Weights of a small GPT-style language model, trained from scratch on English Wikipedia: attention and MLP in parallel.
MLP neurons of a small language model. Each row is named by its layer, matrix (up: input weights) and neuron, and shows model dimensions 256-383. Each number is 128 + 24 x the weight over its row's rms, rounded and kept within 0 to 255. Numbers have three digits each.
After each neuron's rows, "fires on" lists the tokens most often at its 100 highest values on Wikipedia text that the model never trained on.

L2.up673:125099137112127099144165139161109102091134176141180133085126100076128154159120101165142136119131148110129119113125112105131113123164144085131090128174082133113121099134079143122095144189130084103148121157086108149127089139191162121129117139107136169146158097098129133142149152136118113147120138088095120128163163162121142120127127109141147116146119114170148098160084121092080155131149
fires on: "m", "g", "ro", "at", "C", "\n\n"

L5.up227:128138133098132091149077095162089110110127164166136065082157095135140088137145113106148131160157109133096149086136127127121116082114120129134125126164195126133184110107127134141159107161123127139107170146115168172132160095145088067141101161087129132090121127145130143150114160160158088134107112121140131155136123137127127140119124152131161139133111141118135130178131104127087099135156
fires on: "on", "ly", "an", " went"

L4.up433:147158167105109117132103119120101139167132156131113149136127124119088126101123165118116155120114177129136105132105137151137134098140107162131125113126121094102137131161134148112134098171116142144123106139108160148182094109146078094109123184115112093120109121077115110124130141126125121154107091118168149136152122079141138106096149107095181171114141124102153122103144139089157130142143
fires on: "l", "p", " ", "m", " the "

L4.up916:097161067131145137075163110099093093134098137147175141119171096113136118135143123100148127126156112101110094127177092125126108121117132127095165133133118144122155114129186102119118116132136134133078090164145134127125114120136130159148091144139119164126119141139130120133116135114099155118148146180148114145133140117092112151110126137142167089145151102117106113104086157098111131156112
fires on: "ed", " that", "ing", "n"

L5.up162:089154152116099118124133113117130147148108152054155083111117097149115114162115168117127120094125123124139131120110172101121169111134129118076162102141096154105115140155143154160164130149116145126149120123083133132109137138197121113091127105145142122142101164108164119150098187111121140140125055121137150125086129142108188121084140119140104118152133135093118126152122092125106109119116
fires on: "er", " |", "ian", "ch", "ie", "al"

L5.up1017:077105136164128149140110095116144148120185113148141118112119059118124066141136082130083145158091133146149149106116220133116130105150105130071144140142160093067146120153130125129107160127145141116118137142168107124099118142135169089124148146099117148139085165149169132133108067137119108136117150111141135118159113137106136144135139116115112176151111102159156117081157131137149147100122
fires on: " W", " w", " we", "w"

L4.up560:114146110139129137141141122149122158152139097142100165158126147140162127137149135092111115134159099112081142124084114166063105169145171120138100078092155156126189146120159096143123093144170165107159126136178179111128093126130147100122120129115139146099100140085164140176135124103121118122118135100138144130121157129134169098148095080128119104124080156184101132104144144119152124129083
fires on: "-"

L5.up91:149116131140087139151144141114119094106128166104089159107133121129134137129158087123149115129159107155100125096107092133190155140155102145117122127083142154128138126154142138143122081149091150138154155142116117107162156112104152142113120102147118142134121123157116078099110127121115122117110148091149158103092115150102093136111095173131118119187123107112120125106105133110152109092077
fires on: "i", "ag", "re", "l", "m"

L2.up992:172181093114118071133171104131050151127120105125105134203129094122112129126133144090096162090131146138130150122112116116107096123094134158139154155110137142126176132149092140109110150143148180148147121133117142134111112162155078117105131123161180151145174104123144090079104117066111136151136142100095131182114139113109148143143130199126145141136145160113091128140147159178113110139126
fires on: "-", "k", "l", "ant", "t"

L2.up181:060143150094111095112108122102138143154151131147109086103089167131110122112139162126106155131124074168121147107126147155129140158141141111100100131136119103154162148132120126139125190158113121114131097122132136107150151159134116160126079163128139129158167095095144129072130170146140120113149113185157117111143092152114137119116148174090126135131073131128088127135142133131158119179128
fires on: "al", " sw", " broad", "i", "ew", "ar"

L2.up182:136092104120126127157098140156136167159133131143119164133130105132108099105119119113147172067120141121176138176102133142116145123155138088162108130151152134117148153122158111105133176146199129129155122135095112121180088155087151157149129165124116096132101149171116158150121169115134104149116142140113167108146122117109172151113093156153110117197136155150108160137147179168131124126112
fires on: "-", ": ", " v", " /", "\n\n"

L4.up342:142113103073087120068132147140137109120119104125118127122118155131148134165154137167116149112131104122137138102153136129137080134111120149152138140100133133147117147158114147096166130090109145126118151136126080141166108151128147113105097117123153148129129159118128149115151144107118113160117116139136171117129130122130163115104133116138139109118107146201133135108103113112131124115167
fires on: "ing", "th", "ed", "ind", "am", "em"

L2.up524:123130164089144125130130152151085142142132142141108146139121095131131134147098132127136126088105131127123106178163144128127200134171106148160118097126164137136111121090186116136119149121133121184134117137121115143112167101059082137150095140113123132138095119104166103157101104113114166121148135143132106093096144104149122075126127126129124138149124066091150130095121091084138171095162
fires on: "\n\n", " round", "day", "ches", "w", "=="

L2.up858:118123082150133111142173164147131143164148119166142158159193138124110187112118098128129159161111089086132090106126133067088108130157115139145090125122121141133202147132125107126127127088140132104130134153163119122128094128137125091133111103147168136120150152125155151122145103111170129161144094113138112149097151163116143164140112101144122132144126138139121130111128095112149111084100
fires on: " out", " off", "957", "ail", "13"

L2.up376:090108130149147143090126110115139131154125138152145115149151103142126134147140152127124109155136153092099124165143153108091108143149115117159118142174144138165125123144122168117104138150110147091097114109113126175137154112140137144132113112112153115149118112152172120135121141076132110153154170120154081154108089082093124141119090120072085106087092083097107142165115104101145120151116
fires on: "Y", "i", " season", " | G", "ia", " club"

L10.up385:161107141123142140148104150094123161161147134067135164130127116139161131102164110095149133165169083122156120145138148118127124113116136120110156116119159182152121128170157119078123130104144150105189121147150108126150141074151120158116105140129143140159173114108096143137095130107118133075088150063113153104116149124148135167146121108126097133142113080147090122141069155162134136151130
fires on: " | ", " re", " d"

L4.up274:085111137137152097147097117147118122095155122145093118090077111117113150093129120114111124147146062159116134106129086118149162102107133129136123167160141132114127113109158158111119132135165094128141135148148155080145152112112139126123082107140141121117165166114133146123140112123118152133111134120100122117147104103109162136081151150132139152142128090172123128159096142130144143156189
fires on: "ent", "enn", " pr", "pr", "ate", "v"

L7.up290:125103123137119128203147145141091126136106186155149125121169131128122132122146175135127126116098110113118155113124159157151117114114123094114112154120115149115125127138136094145137138149108128108109108151099124126107122129094137100153138106080154129143134112108159082120131145134096148156078114157083140185157158135135116125122155085137135137101139150177126112138142124145132139141150
fires on: " J", "J", "ose", "- J", ", J", " Jun"

L2.up187:166108103158132211152116087141085113132128140135161134160125114125130117068123134083155135121131117154105148101128133146144110123138118136132078098135151149108116106084102162139094141138123115105116116145136114123165085119126132141148123175098084126137138068165140151079152137109105133124096123112144151163101128149145130119114100090135140101077191130138131122131130128086153170144124
fires on: " st", "St", " stat", "if", "ost", " end"

L2.up171:107171101155125116093123090104113156079114166110114112137093160091169134115127137096151130121127079130128141137122131131137120095156096145138146128122123116157156165121132110102116150155127153121152155127105131098104146104172135134129091140091135118132175102165156125092111097132144119127140101149151102134110169138156140155103157100084161120117140137134122167147119132102125134137155
fires on: " &", " and", " and ", "er and", " to "

L7.up594:160157151153135129120112086128104112143109101097089091129140166137117157158132129137141073094128125095178115157114116142135142164128097127137136094125174143073148163150125157113125115096104115118146156168068124149124102155155125115096094155083118180143143110147139096132146093076117140150133119119140136116125101139171157154106078172108156131127128124130111150142071156164163158088117
fires on: " D", " B", " car", " S", " Car", "ar"

L2.up752:133092105091130115111108137112129096154141108114138151121147154107133110148121149140121150134175106190135122131106116140084158150118131096133134107139111159136137078136111127086132133114138148102143158135095114141121113127177101080182140107151138152124173139085133125112147149158117132080129149098128126114126146129131146135178146137098126146132081123132136121139158110145072121156141
fires on: " ", "-", "in", "ing"

L2.up679:117141149153117099114134122194100125148127134120147131147112125120145086120145140121147162151129140159127119130149159148131100108132081114152160128117112116122140113139119179174110159120146148120102115139102132122141142156123092124135151127100099074143146108111142143122089140082115124104105150094113147154102150147137127115090159065138135136137157149117105124160158145131109112125111
fires on: " st", " sh", "b", "St", " stat", " Sw"

L2.up464:121125105114151102132131144124130114132119099133144122089139155105142148106137151099139165148128157100136118086173115118139188119111115160114178111153127173144118151120128121100127142131181155106141127111138138156130114148103133124157140151161138123132094108103099085136122113145147115112109141165123112130121100164094125125092125119178155136110188110111082131135136125133120147139081
fires on: ":", ": ", " place", " by:", " –", "."

L5.up947:168127152066172153152134040140099179139144142147155101147132117153148111101120110111091133116173108129125128089156108092018101124131149157125175110110139140132138114108151145131135109125151134122142084132134118127121156122072143114141086148151117169092132114134124174101102133143104138135148135133151121092173140086144140113120099149162103103098113152136110201144155148168105207136118
fires on: "ing", "a", "ation", "er", "es"

L2.up705:117122129065114138135146131123155118068110122121118137137154185134128142115135155128146105116115128139147159150131164128121108131109133180131104143168127103158149084125110092099125110153150081153132127126167128166129107138085143149082116127184122165141088137076128099118179147149111095181129148115129133154158127177161167095105099135156134123122133105176110126137147082108125138123140
fires on: " | P", " | J", "=", "==P", " | K", "P"

L7.up655:106100133107131151146122096125103140156105084170158095141096120131112118124083079121082192140130122106112129111133090099049114148123162123147166157113164147137130109144155147150145111122131113129122073147100111144137141105082110150140102155154103120101143153124124129144108139162067126155109123107136129094098124108117151111102176140129107083118116153140110167140145131143084178103090
fires on: "ed", "a", "er", "ing"

L4.up519:124119079154116121103105149155077133164152126073121118123135184176083130132171097119163090156140155179138133106109152135109125140116102071159107145081121169120140159158147170165124119153146106130104156078094140106126105099090141125127086106113116107124138115157129096145132172112107145117150153142142129100105157117197097125137117098104131104138119128139138164093169124122159135138116
fires on: " and", "–", "f", "th", " two", "one"

L7.up355:162133129108099135165101135153126147107108106141105115172144139139174105144127185154162136091133107156143130125178103128084153101156110138114111176142135167100146138178108099121139105150145134104127083101125091131133106125111142083134121165108155125159131095156086185149090110141105136106126101104104180151117133088111125119133118168119150137178132112115135151158145138119090137143133
fires on: ",", " of", " |"

L5.up907:111133114096112150146135125166099113178187151131171174110121125123127136160152110123142104081140146120140140137117162105106090125133141102104158112121102118112099154124175144142153160140172129183147105138064124111134140149161151092144139137099123136100138141158111145143111066153097138140151155134122173134152125127114158096147117101158132112166123173129114168100108122151117136112121
fires on: "==", " =="

L2.up256:113140156137150153110103098127111122129115121115113177072116155149122125137112120133143092101146109112088121155127117159100132145107127120140122118102143135131164176164144137151147081162130143122095107136138159158126096143131150164143163121164168158146144105132157115125130117126183164143129127092092136141141173150119109096104140147093150119134113172083140137101103112155179113119163
fires on: "ast", "ower", "st", "ier", "ate", "ound"

L9.up56:126135108127097142088101123150103167130103074106126154149142118119125120175104162163106146088114151143148108115164112149083122112107123141097136142119135170082144109159113095152140092182170162145129152113124124152125119118112114121164126154134123112099128162115076174146121118151168143121121140129124160132137103122148162127145158169110131125205089121172095111132117127122099118159118
fires on: " |", " of", "-", ":"

L4.up1146:140105162124166133150123073122108124099143133116108137172139104113112142118115142111117150124112085094122119136131130137162087091148136102157107160111105156106119154122145162180168159106155130146164129100107106134155130101118124153103147147088136156119140166129112128132157112137109122137093112140114111177138132144150162134125079142099162172131101207119088133150109129143123116109137
fires on: "g", "ud", "c", "int", "an", "^{"

L7.up1113:081127133114150118146109119158128160133130109151145145170134164127118092150082136110115135135085102108107162149174146141078135177090103110119140156123113121132125141120082145088147120115158124093141147132108161092174067150110147119128144155154153096132107142112177158136153167131094118157136147132149126131139152116136136103092161132168137102158138120154096137136113129149119102143175
fires on: " cor", " (", " Cor", " Re", " ab", ","

L7.up545:098103139070141144174095106096128126142122143127099172163159156172082111152137109120126142176151116108143138137104139148073121144098092125091126128132116168153145108119100152113097115169132151099098111138075107119099114095123115109144110127096146118130126137110143131135161130134145134130113133119155101128151187110183103136138124135150102128161078151115103138118109115134194120105131
fires on: " un", "s", " over", " ab", " Re"

L2.up112:119125144135106137127068126132151093128071117182108144111133109161134149107146146144117137161139159100097134091094135150121127156116156178089184163098105156150166155174124119105144107106072130116119154117109138092169093135124148120124114113130118082138118157104150128167118182148098112161090092134116179154141088147127126136140122095162153135115149130188139162108121166172118165095137
fires on: "us", " mov", "ated", "ift", "s", " them"

L9.up603:150166112145125118133146130180120120127108134134094116125104145142122154123137098143115111153122105139134140109103112177089092101175118148144161092147132145144122136124147108150136144122186129132089101132132129160108171122127132134117095121133176143176138156171143187158112135129141113100153142135065110121148141152147156105157114111131096097154098136146131138188109125091112093153122
fires on: " T", "or", " F"

L4.up1055:099092164134088128095150156129137130158089117156183141095114117131127113125141076145167135127118075102147112133105160117099085152075110119156156110159124119108111138180142172136104119166148088127124139154112148129162150082152113093157143108177118136143163145188110151133118117156144154153113139142116177117133109124078142137086122097158125096090115127121100097152117128127150140124093
fires on: "==", " ==", "==="

L7.up282:124086149146128083154140105117137076109129123107144103158149114134115150168163104138172150139135109128125150123152127101180109068122111130133143108131153114085134129128187121119178172141119133117128185132117124131126116155123100091092093135148119113159156124118118136130144129147124117155119100120167117111125145133136162129144165126078131126153096110145150082091126105133121103137112
fires on: "re", "h", " Bar", " War", "l", "ri"

L4.up347:137133159100146159105126099128156130106090142127151152100118129110131140101151140217151128139188119183096077164143115112083107135136108118131123154134144145160171115171148127110160188159150130104110125136156110132123109105136093113184108153101103128138103096152139141127155144100157135117110118129139108102114150127161183142119121107114125122137135118162088143138177153087145177138157
fires on: " C", " Ch", " c", " V", " D"

L9.up575:124110157132114146145144093136090119170103136090126145122100126123118146127164114131162125077159118139134139112183183128170128137113120136132143144109156112115106124150134046113096174092139153161111112096109094134127155106185144143149138145123163149109161156126129128138133133122074110128145153121071140120125100129142086149126138146145113153143160124151117123141109147127098125177153
fires on: " | ", " d", "–", " v", " f"

L5.up424:110137173107135168134175126130117156140101181140133114075113192146168158138123106105106100112144107192125126086118096152083105164101109145120132142157142133138150130128150135151138152096135155118150089100145097070121122123157101163144126152126139093105135173110155104120167096107146107128179110145134118144122111144093116109132147110126132104134133146123148172121110100109139086172128
fires on: "ent", " that", "ar", "atter", "al", " (f"

L7.up345:132075150104140130163119111051122117135127117121136144123138123151112138118148096137150104147159112159172142121122139191108112110158135101168107146098140134119141109113150141154149140173155174099133176110149128150150115196133148136124127120160150110147101139158130138118171149090140102153116134148109130134145132148117173173178108144125113116175115148134091129174144141135135119092125
fires on: " | ", " St", " v", ",", ": "

L7.up694:132138133138142096142126113135117129165156158159105142125164148118180125144160132101146124129107119124136065085120152125111141130151120132151124050140125142096093137128146156122144106163141153077141107153148112154121099159130136134127125106154145116128125116141145083132160121166129162118127105120151113120135173116136176188156131132169112112140139118129130116132103147140151109156087
fires on: "ed", " out", " U", ", ", "e", " August "

L2.up1081:098121161128117104093135147093117151120131112142130134163117165116212140110093126148164092145138144140102067114144131130133133137120163126131133165131117111137126105136107165141144121152151097095132135151140131130132124141132155135148091137127124121051050168169178121101133130137125119157119114131117166157147111123127138148123126157125148146126132127091128121125117145149118121117135
fires on: "ate", " of", " develop", "ed by", " of ", " to"

L5.up968:143170145149102162125142153074143135100097105112137090122134114123122134105124125117143123117099091102136084106194126105114133165110115090112093160116130139094142169134120117145137134116160084142116164118141099119160142126116129095122157105113142115122115114120133135130134136108129124141151100136101143131082122151140117131145168135099160203202111101162076145126110138113152116160120
fires on: "at", "ri", "ag", "op"

L4.up345:135119125139118123119158129108132118112147176138141083115091114141153118117132157108118158112178181170143105173133114146100132119133154147097115155133103108094157124161107136112110128128154112106149163106105181145110097132141148154158145114130121086152174140108137098104145121127160094168172158192150124125115126142155112137137136184138166159135112131119083143139131166128126149108123
fires on: "le", "al", "ular", "in", "en", "th"

L5.up418:141146145122110110107109129126109116108116124125158112113116121115114128143123119148138149174151143139144099146212163116122120123133131105119117171149121103073096155099112101078138152090069101159113142122134144145135111129103123135145115147157157098128158131116100138135128161111107107150166089187186196073131118144153163126087117135089168157135112114141127164171146158111138090129129
fires on: "ot", "om", "op", "ag", "i"

L4.up960:159149147124135133115168138124114141134137175133119150074103113141170134104157149105127117114157132163117146121122133152129121165143133111117126121118086165134164062133143148154112136126121122127145110130129130143118131109155125177125104188127143117136104103134135141162154135140125159097041092124137163123114160119162119096111142158122104103171126101196190134148122114139079115141143
fires on: "in", "St", "b", "w", " go", " fin"

L2.up944:129162098104145164124123123105145150154103119156109113136119105155129118123151184073162126114123114129126109107124098090121125111137118147168152168157124137137129151180124138130131176146122127144124128082161102162122132147150147149098144102159088176175175120122135127113128093121139132144113169128178159137121149126101157106147130123118110152110132103114131080134113117131081146118180
fires on: "w", "est", "ion", "ual", "ation"

L9.up431:143117139122079071060120148153122150121114122100122180172128131118091113125095159103137145104132107090152118140090134188134079141177129121127125128178073141132109133101156159170092138139101139128091114133143075159150114117164139139119091156142178136123134154134150086124096129134118127135103155169093140146121139125128138134113153124149098135106110117146091103144136117137134135131124
fires on: ",", ".", "7", " | ", " ", "8"

L2.up570:143119125123107118137142100090141131153148165079136140117124167097104128120134139143117117119132126137135158106140125135172127159141133100121125181110108095104106095131102107156164138115156119111079138113107120141138159106083116090103124155121102088133104153125149175134151113143142092083123133158165134100117115114169121158125156115104126119124140136139177135104110127139090104141128
fires on: "==", " prov", " en", " becom", " as \"", "==E"

L7.up588:122110163139146091151149149108142172170105141156139118154123134098094138143171155150135134172087122145079143110139181180098112123119119145165096143082165186114116113117151140121082117134100149145128108161149099102115099118140137108135132128099139138130102117156120135136130126157180128148155103159155123179131152117101126129125088144177100132115105162118132160136084182119120098178148
fires on: " E", " on", " one", " of", " in", " at"

L2.up803:143141136121065148100091140169143107112120113120127142136133114099157146127166098128105170147103083104159114094124119099129101128108144128127140097130142167130216091147139138122140090171125132150147130097135092144143137146153143108097129113120147117156163142127142121123146144085127126155173132094114087131159119129133130132166137118162085146069127099133147176146092125143129154159175
fires on: " =", " Ch", "ch", " each", "overn", " is a"

L9.up1134:106133071100133130114095114171115139112113124109146107143165117101126144102115133108134144102124134119168114107136138073114115162117117117125149137142143139142123093130106118100142171091158131147148103124139118144143082167076163130085116167163126127124095138152139156124103134129108160144139111123143129144098133135119154124115097146103122063097136137154132114114113108150145115090115
fires on: " P", "es", "ed", "ing", " p"

L7.up359:130154106111121154127103116155122149164102117088159154154127075178091165129081145151154116111125134134145095154112119140084177125178157122113149133170161179142143096140113061119174142196173159119140102141083120156099140109121121101109093149148122139205185147128164163163113160132105131161125134135092144153131110138125157113134129162136108116223114116139107131126135151160082105125108
fires on: " |", "-", ","

L5.up45:154097136123115168145130114109108101135107190137115160114137116141114093136131111128141150124114142131127136139108175120080111125155112143130108116185121150110164110149193106108084145126159152099068152183140131142127163104101112103095159107125101127144168097154124174117115148147143134149106104122182101124115139093166130125151086135180149083121140150177092132129117141124100131158160
fires on: "on", " Don", ", \"", "in", "er"

L7.up236:123156147148134225095119107112155156169122130151119129130144137126114177150179096124087110113163115136151133145138163145160136112132124124118123143118125182127152110152125153090127171150133150102126112123118162134126151153124144134079147132115166124141110193147157131166118077113115117179143136104118109125089101152115167101114110122077158140139104133131116129142104092152093131119103
fires on: " T", " St", "t", " d", " of T"

L4.up291:103079145093126100086134150110122109164128136101177098120126113111092174097114147092128110113135142169159081098110128084102146115168125185136142124087105129115158102118113152100142120105120125129102077152130116126121088103152114144113088164139130110154189159083186105161147151159162138115137102132138156157142204104106107139120153114137165142169141132113153118105135107123153102128123
fires on: "m", "b", "l", " m", "p", "-m"

L5.up68:139157107143124200146161117143112137134089150167092101131089113116132125159127123169138140134136166105133093099130099139136150147142119103118184163141161128121130146149159113127099097114085108116091159130131124158136123149144139133112119090092116093107118142119136109104121154148140134145158113164138098153118127128112121149174148152150159090140094129148152143164155122174107139123096
fires on: "T", "day", "at", " ", "as"

L2.up737:127117106119164102112141123108161124100100182122163160127168090144116074102101101138126169143099158111096197149153190139114137136143070074147133120117123119155123151118101138143112101108154132179104158111144116099151156188132132165098132156141147137108116145144127151146140100148106114103105130131181152092134095129154120118097128105126079095139127166109131150089104103119125129137116
fires on: "ing", "ating", "ains", " and"

L4.up313:119119136151104148136136124180097135152144124164120091141107099114117154116128117123113098141129113151159140137095124167103130093140089111130111157117152138110146132136185094142112127111191147169118108097170115124144176129089145183134101111143168096136150110145092127158155079113112122097083123115099092124137149118105115110092141113098126161159145161121112166158146102119159130118085
fires on: "or", "he", "al", " Car", "ant", "ner"

L2.up237:138122122157145088133122080136167120100079101132093135162145149135106157111099127140086118165134125122111092089192137107116137102120144092097174126153119172134135115140188070152161113169191101119099146087172160119127094132125140117151123175151141100146125107152107136089110135156101131112126099171145134152162142143140141112142122144147116115120147139116135105097112115106148163112132
fires on: ":", " |", ": ", " | "

L7.up123:086113116124184144096131164140121107087146127122119183164146155110166141121120136141156126136140122140117169126109154124117151165147136128184100105125130131121116125120126111140153131158147159133105140162112136160126120111120117150159131125183110154123079158115109184084117147121102149135127099155097128140133146078109130138113116162125123148178108127167133141160137160170144172093119
fires on: " of", "ist", " |", "ate"

L4.up171:134131128147134160121112109103140163115162153113162118139086142178112070129138097086108104146147132115157130127147130132085134134108117141134116077143144119111138155109131201138133125158154114113138127170091103135181157182166159117123110137117101142124097131195143140148083067106138153147188139141127153106134115141075169132067146130157136143153117110139126152130106108137125147131117
fires on: "==", "he", " ==", "===", "yn", "==E"

L10.up969:111115136081118135085157135154127114141118089117125153155129176129119135140123137134162140123147140095163135112140148161133141100121115089141166155125143104130093152089135160166096134103100141161109130110137094132121073152161146145158086144172134143149151108140119098117097115143088140090085139148133102126091134111125132103102117138126097145153124144169128117098117117076147112162125
fires on: " | ", ",", " ", "–", "; ", " $"

L2.up517:128118143099134156095115110116158093141111137122122100134106133097102132120123150134108088129117115177118124160101150195091116133125082163168107111097122152087130153151156127136119091150135136170142123172126158107109085155150119126154132141139140133136147117116155144115107117137092124155120122119108149103111137120111159082108184113091162102114098141176158115117122119148163155152121
fires on: " ", "-", "-m"

L9.up1070:106125060136099103157122131178127090178116156079142107127109111128175143120139165095099158112126134152136146141116117142137138144074135107133138130139109192102123099131153142131120115090109166126119110098124118102174107142128178143138070156132145145130129143093124133135097149149106135143100112120144145128155144114105115105123136115129105137153156114124165146114137161131114149139129
fires on: " M", "b", "ron", "m", " att", "w"

L5.up565:111165149104147121161118158099155158122098143123138135101111118155117148143129131132120108104125083104127140134117166126120158110168126150141101156092138160146133128109135069161140115089128132091136158153136068092121111122104138124160112124151142123130119146131104104129140090104141118178141099129175128148113128096091146109117102139145098135135098130139103140155130097154159105109126
fires on: " off", "ust", "ur", "an", "ow", " out"

L9.up706:117116127088134143146170132147079145143118134120135160075129171147120140125142162160146131101137135130115127153092142128109159102168118080126099160144131085145106131128166159195121128085155151129104122096100145152154120100145146117115153174142135135126126140106135119145129127120176151101112136129064100132103154082120136143069136153138121146161118154125106097146128139132107144138099
fires on: " | ", ".", " | +", " | W ", "% | ", " $"

L10.up662:131130073132117096098125122130144106155125105139110147137130116142136099104146147130140126112116108112113132124158132141093133093168124123131140103156127145078118132144121158121139118112134109104161152154131119133161121115134133084112127149145125174127082141098155138127139169155118123133179166098138081159151117125163117147145095122166077131146083101096145126100131150144115142145119
fires on: " out", "ed", " mi", " part", " ft", " km"

L7.up1076:086156139128160148147167120141085116131136143125137096148112129115170132106106119157126096099125150171189133099106169138075114103107100101143102144124083129126117101108161088129112122189086160104111080137133103084116143142123125124116127141115162132150123108061126103111124120155127127113126070095117134121116110116079141169118174143148142133144120159138128132152107100112140148148098
fires on: " J", " | J", ", J", "J", " Reg"

L5.up109:125144119073137157154110109141158166148124087104142116169144102161129130164148127131156109088139139144130141097106138164047117104112106145133123083171143140137126095145075087111163129160169126161161123118125060128121100121116098146129109144148143132120137120139118164123110116128102142107134124083129170142119072108119172114177135180098140105159090150141097147137119129145131102148098
fires on: " |", " of"

L2.up675:105116146114147127173138138106137108130112130145107106132158123140182115142155098119093153181115105121113146101155144119065119128137133119169151167172144132137134164133092114147121148136132084124107147144165120159087110114137160123098115126142103176118096142147117108138152109107111122106118156148139153146118132129137119169150103115101134148124122125092147151157077181160126149154125
fires on: "ond", "ained", "attle", " | W", "ended"

L9.up851:162106135060149167186116095111114128188115126089131106135130119119141075106158142131126170183109115122112143085129126088026105162108148162116165116124144131135123070152152149155152104085109138130136120150130132094136159121128098149154084124155112116131157124146125105124108151129080107161084102139131129098143133094169137090123147134176099114137147129188110170112117104147150148111118
fires on: "er", "s", "a"

L7.up587:106117089126121127095143161108132073163120137138130153136168115138082130084133151104154112185109101110148098117107113132111135101129096132152139144147148179164149111141106146113120131158133158146115132152129113142109113162131106112109116155116150126131139138133129130109124120127121143123110103130112100122123114105095151087122167153108156162155148155162138124119069141129127149163133
fires on: "ing", "ed", " M", "iving", "ive", "if"

L9.up563:094095153146117129137151110175134131144097134150146066128128122126162128124154097110095127122145125131095146137131123121113123154115129140131115129155142096115157120169156129155080142127148126137149138139154120116113122123109142101111113151120153124098115157159144119154072132178137125117141141128097144109066157143109162143088142086083121129183152126151160154153101143093095167115125
fires on: " W", " w", "w", " U.", " occ"

L7.up1138:125175128151109143118141132128166144182164110119154076102135136129104132107136137102121140092109152151137121097103134149137128096154123129138104132148158172120178114106153111076144119167149120108098103101130091108171114130135090077124111112120150130123089199088137176129167152095184116137113121120161135115130131108140089126139140102120106118126115182224128112121076137183121125115120
fires on: " ch", " Ch", " prov", "ach", " becom", "v"

L7.up813:108100121125115156103102092129133119120151112112141091134103139106101100124143109121132133133177116144106145117147095123116128162138126161150140106119138170114163089155127155111117117094160126117072141152146118190106133132112147066128135145093156140128155088122152125145134120137110178162102145134114131122113082163141138119114175169110145117122101133122089115142117152165147166070138
fires on: " S", " D", "s", ", S", " s", "| S"

L4.up944:113112124092138160143108113088122153096121151069111109113100138141116116118110128137117138123113164098076117115121114154155109124145154139098109089090121140100097133141150114118162117134107127148129106154129119153154114139100113129106101145124137116138120085132125089104120163147129124125126147125109117144123153127143112165141108150117080127158154143118117167122121161110118078146108
fires on: "l", "ut", "er", "re", "ost", " second"